config.toml
n_layer = 20
d_model = 320
n_head = 4
n_kv_head = 4
head_dim = 64
d_mlp = 1280
vocab_size = 2048
activation = "squared_relu"
norm = "layernorm"
norm_place = "pre"
norm_eps = 1e-05
positions = "rope"
rope_base = 10000.0
rope_fraction = 0.75
qk_norm = true
attn_scale = 0.125
bias = "none"
tie_embeddings = false
parallel_block = false
init = "uniform"
init_std_qkv = 0.0269
init_std_o = 0.0
init_std_up = 0.0269
init_std_down = 0.0
optimizer = "adamw"
lr = 0.0026
beta1 = 0.95
beta2 = 0.95
weight_decay = 0.066
lr_head = 0.0255
grad_clip = 2.0
warmup_steps = 382
schedule = "wsd"
decay_fraction = 1.0
decay_shape = "linear"
final_lr_fraction = 0.0
batch_tokens = 262144
seq_len = 512
doc_mask = true
train_tokens = 1370000000
steps = 5227
dataset = "wikipedia_en"
MLP neurons of a small language model. Each row is named by its layer, matrix (up: input weights; down: output weights) and neuron, and shows model dimensions 48-111. Each number is 50 + 15 x the weight over its row's rms, rounded and kept within 0 to 99.
After each neuron's rows, "fires on" lists the tokens most often at its 100 highest values on Wikipedia text that the model never trained on.

L9.up210:48 13 40 46 48 59 37 67 59 53 59 47 56 58 60 34 66 47 58 39 29 31 34 56 33 69 51 51 56 11 47 48 62 36 68 52 60 46 32 25 24 76 62 47 38 44 66 55 48 53 68 75 56 45 57 69 56 47 28 38 65 54 09 69
L9.down210:33 40 85 37 61 23 62 66 55 60 45 53 49 52 41 50 42 66 42 42 58 66 45 44 59 78 37 51 46 37 53 61 64 34 38 66 36 12 32 38 56 79 60 50 45 56 69 37 34 37 47 41 73 67 34 40 37 54 56 32 69 58 67 43
fires on: " the", ".", " of", " The", "The"

L11.up749:56 65 27 71 29 39 60 63 42 47 53 71 44 36 32 51 39 78 49 44 43 43 56 60 39 61 39 58 61 52 63 51 49 72 62 64 69 37 59 69 39 85 73 38 61 53 49 38 58 33 50 34 52 10 53 58 59 35 77 61 66 92 25 48
L11.down749:50 64 43 54 39 63 56 39 72 19 54 57 42 48 65 53 56 63 47 82 43 55 47 33 43 17 41 40 61 40 63 77 54 40 65 50 67 57 59 47 69 39 52 65 58 39 55 39 64 78 82 44 55 48 81 58 47 48 44 54 53 19 55 42
fires on: "w", " the", "N", " eff", " in", " The"

L10.up629:37 29 38 59 55 57 58 87 71 66 43 64 55 57 38 25 54 72 37 49 42 58 42 46 62 47 61 51 54 37 37 49 40 53 55 71 59 47 47 39 23 54 55 40 43 31 50 26 38 25 54 32 36 51 69 66 37 75 46 24 58 51 25 20
L10.down629:61 44 32 70 79 56 47 70 53 25 63 56 80 21 62 31 45 59 75 63 38 60 35 70 42 22 51 35 61 57 40 53 19 47 43 70 53 34 38 61 70 65 45 48 52 72 57 46 40 10 65 49 44 38 32 68 26 78 51 38 52 44 49 66
fires on: "v", " –", "–2", " re", " ch", "–1"

L14.up208:52 73 27 61 40 38 48 38 40 38 50 56 44 71 51 27 31 50 55 43 52 47 61 20 44 55 59 64 39 68 48 13 58 64 38 48 40 35 27 52 61 67 46 40 44 19 56 13 58 46 12 41 45 52 33 49 24 29 69 42 45 35 66 41
L14.down208:61 46 38 30 31 52 47 55 41 38 54 55 47 60 64 65 38 56 45 49 45 79 33 70 48 56 41 30 61 57 31 71 25 60 50 69 68 54 70 51 61 43 49 32 59 39 52 46 54 73 31 36 42 60 56 56 41 29 60 47 52 80 66 45
fires on: "er", " I", " con", " me", " oper"

L10.up75:51 37 53 64 69 46 66 82 55 39 61 54 85 42 45 25 60 85 30 40 42 57 43 61 39 63 61 60 36 49 40 27 47 44 26 52 59 70 55 44 66 45 78 62 37 30 13 43 52 32 65 40 53 46 74 66 32 66 22 27 42 60 55 45
L10.down75:63 67 43 46 47 64 53 44 38 62 60 69 75 54 61 51 44 61 62 73 65 48 43 35 35 45 48 38 63 42 25 37 70 63 58 53 59 43 72 45 45 24 15 46 46 52 58 65 33 26 55 42 69 53 57 64 51 52 17 34 83 45 37 29
fires on: "v", "av"

L9.up165:23 40 47 48 57 68 19 79 39 62 65 26 52 54 65 35 77 58 42 45 45 57 50 44 66 40 55 70 42 47 60 52 65 63 69 54 63 56 43 50 57 45 37 46 68 39 58 58 43 10 56 51 57 29 38 38 29 61 30 51 62 65 22 50
L9.down165:47 45 19 36 48 31 29 45 63 44 59 33 75 24 45 83 39 57 61 46 45 64 48 44 67 31 54 20 50 68 65 45 36 72 51 49 57 42 44 54 59 42 68 42 59 40 45 62 32 06 29 62 60 67 25 65 55 31 50 57 61 37 44 72
fires on: "-", "–", " Ar", " Or"

L7.up541:37 40 44 65 32 47 43 48 68 52 63 57 55 31 53 51 69 72 49 58 56 58 63 72 70 42 57 38 55 44 45 55 65 76 63 66 51 57 57 46 29 93 68 37 44 49 28 37 38 49 18 44 59 58 64 67 53 56 46 36 40 40 25 18
L7.down541:68 51 55 60 48 59 44 35 54 41 62 27 44 40 49 67 55 41 55 99 54 69 57 60 85 41 74 20 71 61 43 44 55 48 59 63 36 37 95 67 47 55 44 50 54 54 18 39 30 49 76 55 46 42 69 36 69 68 45 48 33 26 67 29
fires on: " re", "e"

L7.up1112:53 25 53 50 55 63 37 47 78 57 62 57 48 44 53 45 45 80 20 57 54 68 73 32 64 55 21 62 25 56 47 50 44 64 59 84 70 41 25 20 52 56 70 55 23 32 17 35 46 52 72 30 68 69 47 54 38 41 39 59 52 39 35 10
L7.down1112:30 61 53 52 54 39 68 55 33 60 59 49 73 69 48 51 55 62 77 72 67 69 83 31 86 30 62 73 52 45 37 54 70 52 48 36 59 18 59 52 47 31 63 40 61 40 75 57 49 52 27 63 79 55 23 44 59 42 27 31 56 65 37 33
fires on: " prov", "b", "en", "v", "ett", " res"

L9.up71:43 36 38 60 16 51 39 44 48 66 61 47 89 57 55 41 84 47 40 57 32 53 67 66 28 50 53 33 43 49 47 67 61 24 65 46 33 76 46 53 58 52 72 45 65 07 60 40 47 58 16 44 39 47 40 54 60 56 24 13 38 52 48 49
L9.down71:39 40 46 66 41 41 66 47 35 61 45 23 46 68 24 47 42 27 50 99 54 53 68 54 62 36 53 35 59 45 36 31 62 58 39 56 44 43 57 47 68 67 64 36 68 41 57 45 42 58 55 34 52 44 57 60 49 67 16 43 58 52 55 44
fires on: " he", " to", " who", " of", " re"

L14.up1118:41 54 26 74 31 60 52 44 36 52 30 71 58 42 74 53 27 45 52 63 63 14 58 45 20 54 63 62 54 59 54 34 58 64 44 70 58 62 59 60 53 92 27 58 43 40 63 51 43 30 48 62 55 23 45 11 40 55 47 29 65 57 21 27
L14.down1118:47 81 51 47 46 41 29 58 39 44 66 54 23 70 71 50 89 59 33 74 54 29 23 54 65 49 36 60 80 53 55 65 50 65 45 35 58 56 64 91 48 21 80 36 32 65 14 77 68 57 54 25 27 59 65 67 64 44 34 65 61 41 62 45
fires on: " the", " he", " in", " at"

L9.up226:22 60 62 78 43 56 66 65 30 48 63 55 57 25 45 55 68 46 43 47 36 36 70 51 63 55 47 48 24 50 32 28 41 49 52 52 47 47 51 66 34 35 44 50 46 57 62 58 47 42 42 77 51 56 45 23 40 57 37 30 59 54 35 46
L9.down226:62 55 49 28 82 44 62 24 42 67 50 13 61 83 67 35 73 49 54 35 56 85 36 32 37 53 38 42 44 55 82 65 44 56 64 38 35 37 58 46 57 46 40 76 59 53 59 35 48 31 52 69 42 39 88 43 49 43 62 36 60 64 43 53
fires on: "s", "us", "l", "ock", "p"

L10.up582:54 16 34 41 55 62 52 58 57 44 36 43 43 58 60 53 59 56 33 31 78 59 44 87 40 80 36 49 47 65 56 49 65 52 33 68 61 43 38 45 40 39 48 87 63 45 40 49 44 15 60 61 26 71 37 54 42 45 40 18 61 48 46 65
L10.down582:48 65 41 31 27 70 47 49 33 58 71 54 61 45 43 68 44 46 61 65 70 65 62 65 38 44 57 57 54 57 62 71 50 83 41 39 56 23 42 41 48 38 75 37 49 41 35 56 54 32 55 63 52 49 26 39 43 54 40 37 55 31 51 61
fires on: "-", "–", " U"

L10.up1272:59 50 34 53 59 50 18 60 61 53 65 51 38 24 47 66 57 41 28 39 80 73 51 79 43 37 63 57 41 31 69 53 55 47 63 38 67 30 33 44 59 74 57 43 54 70 36 34 27 42 52 62 65 46 47 59 49 62 52 49 33 38 51 15
L10.down1272:41 48 65 50 67 38 70 38 50 18 51 51 33 51 39 41 55 38 42 64 47 60 35 78 75 26 39 21 50 70 57 62 55 57 54 74 54 61 42 76 51 53 63 67 77 53 42 57 45 44 71 72 36 61 40 51 31 65 59 56 42 21 58 73
fires on: "e", " co", " se", " te", "eb", "ime"

L14.up257:43 57 31 79 32 33 57 60 43 40 52 39 71 81 60 27 42 30 68 42 97 20 47 30 36 32 43 87 48 45 57 16 62 47 38 44 38 57 51 59 64 77 31 69 49 52 72 52 25 65 46 51 62 54 42 51 19 61 40 56 51 54 56 47
L14.down257:56 61 62 50 43 10 68 56 53 47 71 41 60 37 57 54 65 65 49 53 59 48 31 45 47 52 47 54 43 51 50 45 66 56 17 48 60 46 26 55 33 56 35 46 49 36 21 52 64 64 66 36 37 49 49 64 35 41 67 52 49 84 43 64
fires on: "u", "er", " |", " con", "on"

L7.up1220:43 36 51 72 25 50 73 42 77 48 48 47 68 47 62 56 81 81 48 44 71 46 60 36 60 27 46 41 48 26 41 37 64 70 33 73 65 61 58 56 58 56 57 56 26 61 38 38 42 43 19 47 49 53 49 49 65 86 50 58 54 44 41 28
L7.down1220:79 50 57 53 39 55 20 51 62 38 57 47 25 33 33 37 49 17 52 67 50 44 44 59 69 22 67 55 46 86 50 58 55 59 66 66 53 36 79 52 69 40 27 29 67 36 30 54 60 52 47 56 54 64 45 46 67 46 62 41 63 20 23 31
fires on: " re", "s", "clud"

L11.up463:68 46 48 52 32 66 30 63 63 62 35 53 32 55 62 30 65 44 41 52 51 78 64 30 43 29 54 77 64 36 46 28 59 44 47 54 64 51 28 51 43 59 75 52 14 32 47 28 51 67 52 42 52 50 43 59 64 59 55 20 98 45 47 52
L11.down463:47 51 55 54 45 42 22 29 57 26 20 50 47 27 27 44 67 29 45 18 44 69 51 53 31 53 51 46 44 54 90 41 51 34 62 56 50 41 59 61 49 55 43 61 67 68 74 55 61 24 77 50 43 27 41 64 40 56 61 48 85 50 52 62
fires on: " of", " go", " b", " w", " pass", " bro"

L10.up870:32 43 49 70 34 50 66 78 27 73 59 53 62 53 44 52 47 63 40 50 37 61 63 54 39 45 64 53 51 41 50 11 64 69 45 52 72 47 31 58 62 35 58 47 37 28 42 37 44 25 39 46 69 45 58 50 58 48 40 60 58 39 33 42
L10.down870:69 65 68 54 37 43 25 69 24 58 21 56 56 70 47 33 17 54 47 58 38 52 51 41 38 33 57 41 36 46 40 48 75 43 42 62 31 43 66 61 40 17 63 17 38 37 36 44 39 29 75 28 63 52 55 47 77 46 30 73 58 56 44 51
fires on: "v", " inv", "i", " und", " adv"

L10.up735:64 38 58 63 47 44 64 54 54 62 47 61 28 54 56 48 28 77 38 13 23 40 52 59 30 56 60 65 48 16 57 62 54 39 47 61 46 46 41 36 48 66 81 41 46 35 32 49 77 41 65 56 33 45 72 79 59 61 44 14 52 56 45 43
L10.down735:80 35 63 44 53 90 28 66 69 42 25 62 60 79 50 47 59 52 39 79 84 50 60 62 52 51 62 49 43 49 21 44 45 47 64 46 49 40 71 34 62 33 47 40 30 52 46 50 74 61 78 39 54 49 29 56 84 70 51 51 68 63 32 56
fires on: "v", " fin", "i", " |"

L9.up687:63 51 71 54 60 59 40 57 47 55 51 19 45 92 47 21 51 54 61 34 36 70 37 44 43 74 59 50 46 53 37 64 79 70 65 87 58 64 31 59 41 32 44 61 50 47 56 59 46 21 36 76 36 49 63 39 50 37 44 25 22 56 33 63
L9.down687:66 54 43 63 47 51 45 47 56 59 50 70 72 45 30 56 62 38 64 56 32 55 56 48 51 58 31 41 58 44 56 41 51 51 44 52 58 35 38 68 59 51 38 57 64 24 31 78 61 36 59 63 54 53 33 42 50 54 49 40 66 49 59 54
fires on: "-"

L14.up691:42 63 31 37 07 44 49 85 33 60 52 67 54 80 28 24 12 64 49 43 72 41 40 32 33 43 33 66 46 51 84 23 43 42 70 52 61 67 87 55 60 66 48 59 77 48 48 38 76 60 43 60 46 35 44 52 54 64 58 35 27 71 55 21
L14.down691:53 24 36 41 15 45 57 21 32 53 47 49 15 57 38 37 56 68 65 40 59 57 49 56 39 55 69 49 69 16 46 48 58 40 29 30 56 22 71 48 39 57 45 29 49 47 56 49 52 23 62 65 33 22 49 57 64 68 57 47 41 46 29 61
fires on: " th", "am", "n", " the", " (1"

L11.up1170:13 62 43 66 55 44 39 65 40 52 73 26 93 61 39 52 62 65 60 40 30 31 26 56 70 55 59 35 43 65 53 25 66 43 42 36 72 35 51 77 34 30 66 69 46 46 57 63 54 61 36 62 55 54 37 49 57 55 41 36 47 18 47 40
L11.down1170:20 68 68 43 65 18 56 63 52 43 41 26 45 19 52 43 61 67 45 46 58 52 32 37 55 44 51 69 61 40 92 55 71 37 56 36 42 54 51 31 41 75 38 54 34 58 49 23 26 38 48 46 31 57 46 39 45 55 35 69 33 63 68 61
fires on: "chn", "s", "ad", "p", "im"